Weights of a small GPT-style language model, trained from scratch on English Wikipedia: 9.48M parameters.
MLP neurons of a small language model. Each row is named by its layer, matrix (gate and up: input weights) and neuron, and shows model dimensions 0-223. Each number is 500 + 50 x the weight over its row's rms, rounded and kept within 0 to 999. Numbers have three digits each. A neuron's up and down rows have the sign that makes its largest values positive.
After each neuron's rows, "fires on" lists the tokens most often at its 100 highest values on Wikipedia text that the model never trained on.

L5.gate131:425445503450483460578548497493435547410497417528515424548489528473511505516482514530486554470455451517496529512531410434513565444485457534481517500462508489437507492479542427571483479484533526407417503441568446404469496448386509561516480553551612464470448551595503429396499407419507501437397514560510575431502547459508400557485506601566520563475552562502508455600518440576446502524488560564403458446468493502446517491529507424412599431515571600426458486352512520563433559535472512487499501558538477467563469515606488541392560489496517461504498477471536431476454544437529506477546569494505500491499416477523572517569530517508557493458470467446544558437448512555526454494475
L5.up131:469502497374486581521569493483423554539521440474497465514464494512463578472484556519476487449548498513526522499480410415513570475507469587515476496456456426460523549541498490600481509467478521388461446497569497455486461483512540518474422504540525541549560565555419438449526514543485509352485444541585545478470544512473430579489539602489558489598531488504496486521539501576476513584521530602408489471432528545414433447531548467507566352450567498470516527472451471564490501537493546547567561529607450480557466564562566428504634588499458490431416412463479472516466459550561484495589545467593401451412511507485507552520498548547555532427502455454496525559536534565522498508505
fires on: "es", "ed", "ined", "ons", "ian", "ested"

L6.gate444:432492492502577473576445511545523581526506471456559481498513518558425441567435469542518521478557511505536486483476453433497459497450391597436463512523452485503541621517527486429526459468477535497488473455401445559539510483416416589568602559480483491516456459570493462434460470472555496492475512499448507442533502486539516526454495519478526575458559587526482503445498467482472485503523486524527500428410456346568432567528504555506494506524494633522547486569515548541518453473567426562421484499499474427544506526469465519523517400421485461670468537589582473424441540517555535633572552511457513515584541520491500481566569436502519470478549566490644486429490471555503556474447
L6.up444:513555447518514475494508525501462497533509431438579566521526524529533508487404495608565491487559529545433516482544482484636507537525430499480445494494418493543539579520589541501479503537401475531427419518439549592522464467543449535476518537469510582550528466502417522434439513505584468404462503464561474506527397534483486521484471531409538565464609638511406486379462421490515473464534469588534513490446515367557495468481526452553482499491585490511574542534476508521543488532557449506517440421484459444445541528529492503597476511358404559523444517558534538455525514557517546618569655477456516496516524466486470510513535458509456551453517523499526489512543431543414565516524
fires on: " sl", "il", "l", " del", " lo", " coll"

L6.gate138:497509514448582492578532618478475572421504462429517356559554516567488396554464477503426583554440504541429485466586524542491615481450380583525441532564583527483540468503547429525541427547454483515536583444491464436470510443497518476518486520500439442420457517541510482456473566500497496511494516476449449397534530467533523512450466529504510537535550532591452561602543448515424498515518449545476550505485462420456422492484475434501459510521429542449536480484555517508457568549463398446500445429535445469590414445553479619511543533498506581597518536493481486514413455496601531501523493564564532447574492548539450409519525529467549540513469501604582463460449528521555468534470
L6.up138:555534525529521502480471626428451491444547439436456423547536559559597457451402472547458556601470554557438523452507558520527589522448457557625442514504530493532532432470532482460509473550342453516568515487497501520475499416575538434471483448578395499493582576515473518453495591538537467515483460512479451464487516497524536459526468533432527425569533583585447562590477450589471466471529503509526534485499508452451453480395544409622466443474467476517493579506533475542553543563521391429517437388503400473547472538535515578499552547525446607560464478563475496459451468486559481549548509534529493459509546558444462508493521464496456565486471451601517498533531484511466484523534
fires on: "al", " al", " S", " del", " ins", "il"

L6.gate280:498503594613480487539477551462535514560516460479542495623458505525548462582554468462494515471473588524394466579508469507453500510495511426458431517525511464461613602507486453460621455491509470517502531470491559440484529465505465532475540497507624469415506562447474515423493509513518526487467546577446495404565540462491577539518500580601443405470573486523555441548485543572369444541452499472485450520564531450405566484498437525536485453424578451472594526541570530490529497430473546450436475546388524467549455479462597497488449521503533483509514478462528532413473497545556606407516461561454454505489459457496433523495442523562520492474450546585635458482495546573449514547476
L6.up280:439504525594452498508491517562461533516531426458449438541574472466436539514493557495440501480374577473431516496507565511397500580577469413412535491460543519550568500517600512515630579499537529533521509550445513492448506443525483459521535527614520486486546477486464508452545473444508401503494468514567458547426495482477477459490451563479424471420482528530611483547551491521407550539499478501477520409493598444461617533504473493495534428491425568439586461642373504579574470451523505497549541422475518567542456502471549557453470483400511535465503544515503499495392484580559444490460446444441408487569415461462498476516540472473486518520515481527525541436567572579502538486529
fires on: " conf", " acc", " aff", " inf", " sk", " am"

L2.gate49:394433480420534521466541451476528535491554526422496518466483418374511432494478453499616529521461474557636451430494581483550430439471420543521478532569513437419482498516539485436477509558458427605528517488557497422391492495401510451521467487460422384454469554572493504481488478467529510448487429496447494469559531471516590493458461459476444493544513533567493474503575523493488461449508563461395535521476489453515581442479438427549434603519495561455472441531544514448432593500449546549481407553482485563461448483569532480468444549489476451550519473431554457506517417530484437424551411494527503479505471541548447428537501466505462464538545425507573573409569498575599497505457
L2.up49:463477506449506464446523477548566483455543532521397490551495473503569532492497426563547506510412466586534352413490569463473419480467454547559551470537461491419500479430615535447488545526574379561434524406538471525459504548460529415534413403491480418474519580540538488425410475493612460424534426470513504466480564508510626524548559467493508459551419489546526479517500460555479428484439505448452476416524532474587593402440485494565471633506547506495465495530465455460496487545473493492509394575475455482467532521621513502406466500526537496516559513444448509544485415509481435601525487516484536472448550495556457480440467518525483472569548451521553526464493477515589489504511
fires on: " St", " Tr", " rel", "-t"

L4.gate172:506422460545584400495560551633456522422447545497552478549534548523437536518569442465537449492471359474460473488505561499550493497416476553468510536574462361477463560475510435541478478502581560515477372465490507484515578462486511511510515532563491480563401457491566422451505467458404575439431514567427505492505495425496574512427493460467587525540475456541600507470458522541544448507530582463599590523553527480504517547550550454499509378577460478504427471532498459520557498376518458482477533423541440566527458488495460534397549468453478588507500528601527549498532514452555501446463404473460493507466471462473547439531599517498486567460522449505486540472489482469565457475572
L4.up172:496477540492515563494505440510465568579589484454453485531421516488488445518444550479586578429559472491516462488503502514466510529584491462462462558494611525528443501472565427541444449565442424504488539445426535523428541554532577489448504579449447386521447539554493483443504491488463499492614446429628484523500443488505471439490478558455511459485555577417397611494467478491472546476537502532528490526514563515385616467442502425515574528501439497471529489428486474486504558560604539390486601543474610572587541533512536482433462470527423493465542382426488516497456534480544564512558455521562575434575472472473516588494524519518545526551514473468570497443523473508529410565539
fires on: "ing", " under", "ain", "es"

L2.gate431:521488590529516429546440513465414468496475549463575517511513475473538504503506449497603516434471443456476490423465492501633541499486554542394502455504484551517487560418457493428507519548377519490483473518485585535496464493448527484564547497520467567431528501533606566483467604552469571537464380460505526547557560516605477492504462432465577504488548558493415481469521473562582444465381517508501497423489554467419442585510544482352582493450458436535491442543637438469516579509523477501476465482453575551531405462509475475488483479516505463481520423492532436473555499443526480450500445558481547536535400526419552496537388424483541476447491482541515421549433537509446430552524
L2.up431:495483478568454538546481495519399441442490531413584539399525546516492548507459478494447518395484544559460462465460467576593437505521510485466564360529516573491523540488476530510508543528470533470554433473510624485579467491540448408534529506521483608487513487492545597457403478526548487500512386463550454567588503504525487489544476442453528509533593449490488473524479535481535459409471446429475517525440603526538490548444647467475560437470404539495437595525457500432511479511475510473533602516498508545412434573487512454508546523503459543462521479490518560476585471408535538508509522505445530565500463529495433558432443386408546496439438431508451433586485537502475549577568
fires on: " At", " Be", " do", " More", " For"

L2.gate283:457460516485564517467613643585478558514531507454519529530495416453486510542537432459485528628429477557485490481535487446487479495372484469421502481484592515488461551448509508491655532531454454440442624449496462487407530468444501530450522544492446448511432477570398520462539506471530535498455403545436491456518500510571569493444482516552460471576568534540512523530512462509485520473538493547457503484552503631421478491627419452479594472488559539424488464556480537583466514471463550498466410532521594492525538513470499522432474490505575450456551467519460503499431524461482511497551340464530408394505529437453517475532536550522571441465527506560537502463467417534551536477468
L2.up283:485458506460521525433673585587488513556500486462448514561545418427481526505572454513521454611456499629452461422517494518504492562455495487436516470529523453490447499465477543479588578542504400427457550490581521453456514449460428538447562473520410475520445494519443538472524494488552471486441418575486472440563467531491510436416465514513526392536596504472487514536430474486556558415500451480470510497566567608464523498574404547544606487554574550454500506538539502612437473434495609446438441530451531524515559518511551487477495465478536494486483464547453554473477491496487537485585431504460510401518593480408520476432474589513516518575550479514429553443536416548524547467487
fires on: " tr", " acc", " conf", " det", " Det", " br"

L5.gate105:469444478492474546431490495556536545460520508519548551470486582578487424450421439377504490474497513551559477514489474518435500502436496583504405562492477497523490479516451438593490392519523546555452524473638559535496564427459465527404511558444478488443477586456510475477574570448470502567468449402499542505539459530547453505496431532509455501574622383485453486482453515466551548579563413499415549584501508439524486504505477560520511474520494479476393512645432537495489550489429507495460393536437443445576416493567479451532537472499525379581446478470503529543513523562506469540517469548550528435578451544511502492481503545503527470573642472482513549525503507596463537496432
L5.up105:473511489566520468484477551467469502482543575570578569478461478541665425542565444519455482489474559553437552421426503526438378488532513548486565440469523568413411450476437515563541504450438526486487509529508532498557545533424475387452502523454445474510503531542507538516407542547380430485545468551539509522551514416568605463460560544459503430409527507521480555433527520508615469489464480493535597570531497495566640542407480522597483495508549528501430571483508473470445381496484500547495508515468491545472483407528491545462528460510459511444553604514534459560528461474493478384428489588586520491543554546494548476450449527441522500513464563482543540472458494505460553565459
fires on: "e", "o", "ar", "an", "a", "re"

L6.gate354:540460519516514522508448510561519484566496446475589554669485526528503545518538499523486545503583492529455437480536510455463568497522467472523539504428486511486453512446470558506478581533507525525542439519416488452455524544538494349482541454446574424482507374585422468498469446479529492594458527604448479525535459464494502505522520484513556546543396508531577425527539525526510473443542565528515461510578497418551471471517518524463540527417464478539481495506412509521432503442471519534544448443491520459504506465495500474497537584462581584496449432482529518475506442467497486553483563544535432415437469398588436573505476527588496343564400498419574467420351562466462420545568
L6.up354:506454505554478557545542502485501513540544464494499485401458462578465459549448548475534499435577486568481566530518508487500450478529563431565449440510496481444656474441495506496510485564595606492488560598412543433502610513434517536487513515552476534421517478452472477586543397568455500484614518470458473500441474529444535510525444484555463449484532443380528543491497475553602546501417476389469463436503458553462510481463457543530582439455447451479519514481463555538548506615487568521487483501500524489603488521466489474524492430491430526454441510436456494507453496475412355439445500550552539493507443463595494481409428517547539574567579560464532493513501535474558404394493
fires on: "in", "ai", "i", "er", "or", "ion"

L5.gate504:458481421539521510457450483493504494533513562515536453552473447512522546406422515496437458458545553567589467490446532490524572506510444534554449475472522454502483535506520480539462475509583514518548568489459492498516466510497448474479476536480474470470639514469561491476365492578458568509495456545566506538529419525439499435443497496418465581469595540566395410427533459538565514582543442537337479552515528511539551433584505533512519432513554544493397502610532488525462505513503473527488471550540576508390412497559510498506450501502449368574551526378503486512487456501460568462565396521510619501551466406524589491470519471565571457467565501476545571522469515571430545491468
L5.up504:518541485490515446487442614580574501545443565635485490501553487559442470478576530498427588507561520450584458514447550465545455507520515518514486504554512593451564497534481483546537485467540484505475489447503558554546533610531403397481498486489517550552439496501470459478435490564471380556519576497521466629496572462546583547542524474534566527568407477515553535411551491455568447548565422487461495542539496535488514464375564486480506490420582476488496535560478501537509520562461482511462464615437443436517467508497478465504465490527517470488361546503516591579441458451488539447477458611515462573462464533555521491596476433536539513539563615478601493447435478464464531494459
fires on: "e", "rew", " Be", "a", "o", " an"

L4.gate270:534437510455555501519500446564472563457494415509448460534555509481531482546518465431426500538530449535521513565523503531492396520388504562509608621603602489532464573506512504514454476553531550538585446402590534538470544453521520478546530505612565579520450424527560589442494394422523521448397468554532542464507546538517458472396470500532555485518501477504489472480438426560470536548523522498522496476552419458454436481513630572509536420572503498428407569387560561469566521494432500551533482466538470495454536535601461525459501488492446440495500499536587478471459490456613572467568472470522440478487477463518552526557581478442496519543401511482523569532585500544512477523497
L4.up270:534405529536492439509544487557482499495433449486618464557472529478440510554423590498543508524479536552504566547488578510554577488549551638507407555544508542556512545505479554536525651480541468381448563488465473560446550499551558457512520522561505487519513452504574467448419435468488644505516467509577497473499497503471463490481565479488535440476540468351483485527465522558532580455525477500511413470454526485499476519458517491488550577577471425440537436417536521492474428479561489508514516488492493552443489546495437449512440557550490510546514472398496521460469572438491487465563534542472443513498411396331497541509421520488512405536521546446586527378489470457502433509549
fires on: "ing", "s", "es", "ian"

L4.gate49:456471504365564514588391539489512547437540429522470453599453504566544544550547460510522554455533491481479455506536491473516534523534423535486513577447465520533464470515429487532403595496507574526462479517422408501469489452443512467517501501466578405501512441501557470432462492562509495504432424514518500468547478476514532529454560487486484565506496458491499455382441549565517535517401492440587507447565435507520504560576546474503489449515465569432457469584436389496479523431460553469512544446469480499604449549530479440416477546460524449463529502531463469515547521502334388478415517439523508469524519484569617549523468603523554486528460530549546481612396453552469458600512
L4.up49:510448469489540601510480526465514455415474528513432539435478546522516551545515503481491514586465513437439522478478566491490572474520529550426565496421487561468475532488510447524450560531457542553443522586402535572467560457478533531497443473513447457503545509555446438458564529475552474493468595478572453472568509544531568464444459497472384477502504611462557451438551533535465507502442564449525538517365408515492513446451501439427474458487610510412469569477504493526508443529530542447458532522503595471554388596440572425457519572482539458448467537519490518578601546615512465497568530452528405433403519532601531562502472490524521541468492526398550460472476570424496406529421
fires on: "00", "ion"